{
  "num_attention_heads": 4,
  "vocab_size": 6980,
  "norm_eps": 1e-05,
  "positions": "rope",
  "rope_theta": 10000.0,
  "qk_norm": false,
  "attn_scale": 0.125,
  "parallel_block": false,
  "init_std_down": 0.00308,
  "optimizer": "muon_variant",
  "lr_mult_o": 4.0,
  "warmup_steps": 200,
  "final_lr_fraction": 0.05
}
MLP neurons of a small language model. Each row is named by its layer, matrix (gate and up: input weights) and neuron, and shows model dimensions 0-255. Each number is 128 + 32 x the weight over its row's rms, rounded and kept within 0 to 255. Numbers have three digits each. A neuron's up and down rows have the sign that makes its largest values positive.
After each neuron's rows, "fires after" lists the tokens most often just before its 100 highest values on Wikipedia text that the model never trained on; "fires on" lists the tokens most often at its 100 highest values on Wikipedia text that the model never trained on.

L2.gate427:157116140122147155125095157117167152122164150055032079158100157117136102136142107097116077122116109126138107126064168105110067153110097103142154114144083143135157160136153179067139115170174115182134153145089162122116188117123142074147127161126104156138171117147130108098180170158140186075181179143090178131177138087148098142141085115080080078144103126134111135092177144155124109118126138176108160125089074119143131118144161155133108128111128144114137078154103147143128135102119078172204145076042074134170157095156191121162069163109194098076114165151105184122134099139159102161143177143106142095139040085094187162125138156126136145092108140148196139081132111126080144116092122132131165121123114109171130047121180087119150135109151136142102149082099136084140112174117181
L2.up427:150117119039152110141160136176155129161127162093095139214144120111074105084138179161100126153159127120133135092101097149070074074106111095168192143116124100122124115089129139131129121100158136132155093115138119102125132213133168158093100089116181181122142123128126155087163165150140136068178173161129109130162147124180172123164107156072068134093138104090142116170140127125128132130073163139142048059143116150137109147165060163137095075093133160129102145166138153229058116091126190108185104123088198116104166085144189137162080140177080133102107122105095156163147160179097151146114162110104134122084117164142134097116126133142115137130126112114153126100181109100139111098138098151103101106145127179099149169146105146148051136142069068160081165125097122084117108128091135
fires after: ".", "16", "14", "2", "38", "6"
fires on: "0", "1", "50"

L8.gate271:132147180150227153128100097112113156131118162140091128160100103140132140113168123102122129126121086157104142143129160129113166094091142128135143157122171094119140140160174157069119134189139112095076070101102105109156091141147183108123184111144178098165101194118174131105119162096149109111053208153098148146127108204081134105159089125124118134134146136087219108068133157168114195127162133114068160134107140108142173094100138100136143034115143093119102128123078167074071121114175145156126154124127154156157116125072137069174089133109109085152177130125099140186104092110101106163095148083122135125131186119160114143153125118075111135070088170165180155117106153205168134171155130055074144158103140139117109066145137120106124124114111144154094096113139107159099158061153098
L8.up271:126076184122174088174163140119175121135156169231094131062223130117125150194184109156137130132108132197106150123133145147145129134064178133118133124099145132161101102085123128117111108105100077135147052092102155105148132098161107113143140125142106107147134195097101093170117154094159064116119190124089167143092133183095120151109141151093151097142105112106144061107115143150135138135138130090101177116103101098086118140182163113181149114177109112112125158113123202127132104099114086089159133173127129160176091152066150155145105088096099093163153163151123184169106144136098162152079055126132156134138105119178031118187110064123158113082134206086109155128098137124130107092118096100152132156127178145118129113168102134149171118099092129132127102178131080178135139104108100
fires after: "."
fires on: "\n\n"

L4.gate341:100119077113064137116146109183135119115126159182171115121136127133092155117163184210132129129149097141122151181156195069148144164134167164148139084147123134076106115117076125121121130116124169085125160044077107123148137164148129166107147141199115156096135096175147146173152137126130104141095114080153093198153169128187039128102122073140093134099099151131147125154099152144149153157196140119072152181054126159115150058146127152163154143091081102136078087092108159165147112118141112062113151136132162190177157136139142149138150168119175127121074093114135127178136148175178039144120084156111100107127161102078164091106121118110188156126114100143194153158128136165135109068172161077125094129127163073143134116157129133200113165144114113134122145130159134151118110103086144
L4.up341:070065103123089092102091110135130156077055125161116134118185104116137156108132167192103133137158092129123133157101121128175107124154147143118191159176157120078109127063159146119153120141082169154111216144113105136102077127102143152076152121108182057073163091193143129105105189129113101163106076186163115182148112201154126117120181099145112132092121083085126146159072109070114104125104146076161096142060119118160159114154165153072170203124169094124116086132131167113100129177161129085129189090160140169105175119127153111148041126113139135160129098176145166114138113166152149105122136106121107081132111127123142119156137085186137155096123129146137130119181161164135162128165129047087135159123180123139163156124095102111115124123119163165166187090146094127129123081114095
fires after: ".", "h", "od", " Sur", "ow", "g"
fires on: "ay", "5", "6", "ime", "ially"

L4.gate453:085133130128143122042216211117096128104165140159163082111182184105096096133186184153099114130137073124167097159111112092105075140129062127167052074152166117078110146145203111118091089125116162169175173115163131144108126096161164167133131127106142142117096184104088097135142069115156175098115165123149129182082105129134099142129124148116149085115083132144122104105133179101170126146092129077162174163181126131076073097153082078083152150142120078153115131145093143126066131107117148120182116104142126180113136110116141124181121170102075080113101141135118133175099112107061161049144142096146120100129157145093126133097146102130196124092096049160156073098086149141121118135052151133105123135165125119087090118107138106141131120147105125123145130072138149159151083156118140
L4.up453:130140137154147098143131142135149108139114117103146114149166170107129154156122197160179175117150155142135113168101108129062138204178121176188144141084162123137225123131102099082085068138130138156123188118105101136158123118073101174118178115084145136089145091119157119103113224172115128166079168140162199087103112157132115135100117149159163108055105096162126072112100135117107084147183139120099137095097132094130130123170105165085112153181111079126141121174124114153145098135170187104111100109128126100196103052165180106139109116121096153082118147199147156100104104042171116121066163156139119108166138133107141085111080124109205132082192113176101150117108118142140136186166171107176134176128092106112143169164154131131167111144152117146129081087110103125126123118107114
fires after: ".", "+", " Bel", " Mad"
fires on: "0", "6", "5", "ar", "7"

L5.gate351:168142158087144101148120159126139156137094138107168171155108103079127058107083177212114098132082107120182130177214154168138102123163140188156120112132097134067149115148123141098181143100188145151186140110127123162101141082073123131055121122139158064138156085105171150057076117161155102160099143105090160116102094165112092161095130149119131135142064190151161220140095122135111113142162162114111140117097130089117155103122118146145056086156101074099056123135095090219110123131167125130120116132127116130110045117117123071196137133104137098107072149158061092160127094143154140150129156122140126120098056128082086166152147136094127124101122135080107099154099112155160117123106124056137161139116097151112117125123123126157123131118098154149192081130083149141111153097086134
L5.up351:146131114143019112081112068138121152103183103143161116135165169120126109127098098173091146101134079133102145170074099146069086106098167121169118114120172128069131059157113131108132104128170139125092103167166098104083108124123109152124128153121191154140153102158119118119219092109156143180134156128184119139142193116117147145111167154111122110080024121132116144116145166097103174121088156167146153159145154108106108147076102176061108092102185137112138153194141130125152181114120064085157199145113124154102115105205089060055077184140109138104147078119139152125145106223134121140144133101124142103100124141153132106145097145108106161177128206183184155129129088131130102142088113141087127077122092122108159138164112120165122124088123149138139123109121114097107090102119127
fires after: "===", "==", " ===", " ==", "s=="
fires on: "\n"

L2.gate567:157124155149067142133106101128151123128061133181087186138101146123121103106196106154145097142182104096141161133100094154135154070094174113131090118158124155134161136062177103190099121163152107137100158109121094133144181115155180158120121141148134119120110061149121176126133159127145154158164138167184069171110131082157083095110123121101078107127109103082071111152122121089175118081090151116128097177119114137093055095153112143094118129131071194111108134120105120163147138077103120157149116123150106186114168171138203113135060119168145139135126091138177174108103128150133117130150163169116148054097128095195120159076126169078134138161104151162204124136075166150118055073116144124048136083171170106109092076091124140109173130082133046124088113119122112144090111109141132
L2.up567:175168156144107156119118085078122127059098148119094109086139135175078135060142150153121123115178091134146142091120152132114127152092174157134134105117136169144119175138143146185105155134122123131118140118168135079147183132131115093110132172115127158150094101137144138102158190180138165133163176189145165170129105067145144097146092157118091090182140139089079105133124153081106112105142096122102134134136065154068043095156133131140126144090122160130115140080098139105124106098144077150178156051123113147113168135091183121097067182183164166139153142143148166144051120112112058163179167092125093127106114137153193137127130169127172141134073113156175130137138202136122074091065143118073126145187142122058121083090146129127148141065142070178078123090124107086086080108118122
fires after: ".", "15", "46", "14"
fires on: "1", "2", "12"

L5.gate374:110078102161185106156149163141118143139106133102126109117065068169128134109088092123133152139160103144080098123112124112096090123077105121115138122156152108187171069145132129130127099138138117087092137100113154140091147100112096026167152149097117157112154134127189104137147120134121138067068156134105133133166140137118141128041086179109128088068076151063123171137121192110161093120104138105106125105129180165078177151106113165104216118124167071102053118124143173158154117173168141154107134051112142144106098123121131109203126126098132111114125146156142101148089140200140169149065109129064178072193114150092141144104135157154122116130121097118112049105167112129141198118055109126074110159085156181108115093131157092126189157132135098137127103092142107137149161149166114
L5.up374:111013139120121150171142187117095135178104218138077153112128089136106145157153133067163167104115091177100085151129113193170134140064119079102137194105102106158100069111144110163112139094115073124171128161132126113132167049171123134137171117164096105111132088135196182160105083085123149142113113149115106179176124137098125090098125164067157130098151134083113187084146172105087115111131133126134130088140176159066120129103127150110141115155138143142120122138117168137110141150120135170150109093059065189142176122122146132132102148159133107160148159156158083113108130176113173133074113126126121144149090197166108124052080091194160109143121111036133164167128150158091116146115154094171143152094160126168090118131132133144131170105109139149183108145143177134106106154085137
fires after: "\n\n", " H", " N"
fires on: "==", "ind", "===", "\n\n", "ick"

L4.gate654:091174154168177134089081068214205159092120138120169096139111140101117125092116169142125158158115158146089139185096098185091093146147156151129115112097132120108078104169108111150111148098183083072142136176154129140123122145127136133115112119147165128097108149167129131076156099157138174135105084127125128155170183097135091121129118134125151129163158165130156113147164173080104165118118083167098149163071153064143137124126156132074102134136166161114114122137108104128135141087081127150161094173151148057109142098145118172101136178102095156098188155208135126103191137101203192046187084156156198114105105097124091142103095128086105147099110076161192149064123141157124099074111123101129126117132169072127159148154119129106146086165105138180116151083159097096151122113198095
L4.up654:102098117123117097093092083168136116112112144152161122233104116145142075097192136166073114135148175099124115194162153124155141083136149114115125095193158098122108105166097130099092106166131220114084182126100145127078118121133153186110097087109138139107137136160239096163135086133126142049141187134170106115207157125107112124107182116115114116146126148113134130155080178136159129200053169142142117150137122120137203149151135142133055145177119170105150131120128120117130151181148121128152120131111136119110084133127102054165105129151088113141132099102121120119137116162160130171093146061076119169082051118150105082115117143154109177122064112127089112093121140160197087145103142119139106114141118105077203136160149106153144171150064150128110157111092096128092136151110133
fires after: "==", "===", " ==", " ===", "s==", " career=="
fires on: "\n"

L8.gate162:162122173167167146150155082200118121134120192129140100167146160132125159103089171135132156137069084092082198188099112130163163107057116101146154159117114097170086084118130110142086120165210106112134122095105137146112080137167135131129198193129111104187120134159058159093099099117076149120085160149086124136095140160154111157127116124082131099151067124153149077096138146115209081123127118108088143145098036168093133116138129143187111158123161073141147127107100110110177133111146087093117191100138141123173101095111156111112103127120094113147160108190121130140137141142106104147079115119128132122066107121116121141108146177112152113094088141124200119136169085199144121087144074100136154188083097101123111066139132158162156120158094148114132117104080117191144092116171049
L8.up162:099167160163184151148175156217235114103150160171169118105118120164144167242138131123085097124135164115116122140111115072121134143100126142091100075181157153090086153154142136089159112139142152101097135088095146086150128129151157103139170100107160138144132157112158157149095094112163081106137142107182146089104192134129109078152153115095171148120095126124138113101135143094131136106193092174137175070130105152129182130066095146163134123160113153150169127114076103103127108083127122171128120137131037140148169135082143108122135104185144090196096111109129100137087118164087115086108089172133115070104053159109119167121117143133169145107117162135108159049149069133127121181137118100134103180111157144064093087145144122136097096099129146163140120171145116205115147139149193
fires after: ".", " |", " |  |", "\""
fires on: "\n\n", "\n"

L3.gate233:104137130080160205074181191136170103132158108172143142175125055118154173146149170113159126125078112132193194122092132109146198133183078132132151136125092196157140083135187123102128059120184123131130113144119121124123130164163136115112172182154135142095158162090112097147142147111109111140102101100153061135137173157077133166137104084099108132062117138175125152154156170163117183095135117129102095136172091141110180102125141124102166096141054064126128152139163142151130176144054065128148074109125148134115103135150142120127087129095101085183123159084108126122155163102106156092114140101138153122111145118089116118109170054143157169072127121180134140111103192136108099079157050116157088111120103117102150121088124108101142113146085114086148060142110073167095061107128100
L3.up233:123132123170096147136179152133152091113150125179134132130172094114149153190093069151143139116088060097165141126119136145117145146116087087120088157097134094133156115133147148120176088099123188095150163132121140141130114167079117070063200161116114105134139113138047126093113120097185085126116129125222150180086142187168135127115164170161109125087101088162131135093125142126170099094130109141168145174164130120066162149121109152104097087097127115126109144158047109191075156185183086122142148108128105125175061150138159061089098077137133096143184133086100136100092151147114132148087152166142116133138165113130127118194169124119141103112105148155114148125089150078147167104125190160183143155105063138101102170097120109071171111097095100127055112162075095145053122159139112
fires after: ",", "1", " | ."
fires on: "8", "4", "7", "6", "5", " cell"

L5.gate493:149115159189088126160104100092117173090111111106171121102170065136168180058116133131162116000199106073182113137127166092109072143123090149118151157132160109115175101104139186160126132152086097131105122136097154124166121122108136130151155101113194147091142151100153128159108164113116116160156100153137131123179093125116115113138108080130116117115122176109117139180112147144104117206123129077139103130072126113190141143127125136111163213181136102180088126187090122121161130057126140156116093128107176116121076151111097134143165160145169153194065127129104141107077129152139141083184207195142162129153106163126119155207078141187216135155120145115127124125110139131137127160172148157109120147131116128178105104107142114123107103161106138164151167167126084121114101156140121
L5.up493:135120144131194126128149154113148144083074154128159110139108156111154129056084150166187096104121109120111128135101135093127122153099072114144148121121161160122179102100199160141128098112153126146214076153167180171118151167169104198190125191103201178118169123123156151115084122144104097137115118091085150071182137087115151106121093087115112194159163135100122134094141183107084124110142103086105160079143078190182140130105068096072137190155169129080118167138130116103106110149105184100149152122132186147103163114136125131139134107167159119102140236070130134194150148153098158106160127114137126149093092186118127104086137152149127125119088155146177093161092127087105119085145072127157163121099143148141134182119102117071114099131130102094122113181108098127139049098120140
fires after: " c", " C", "C", " m", " R"
fires on: "u", "as", "our", "ook"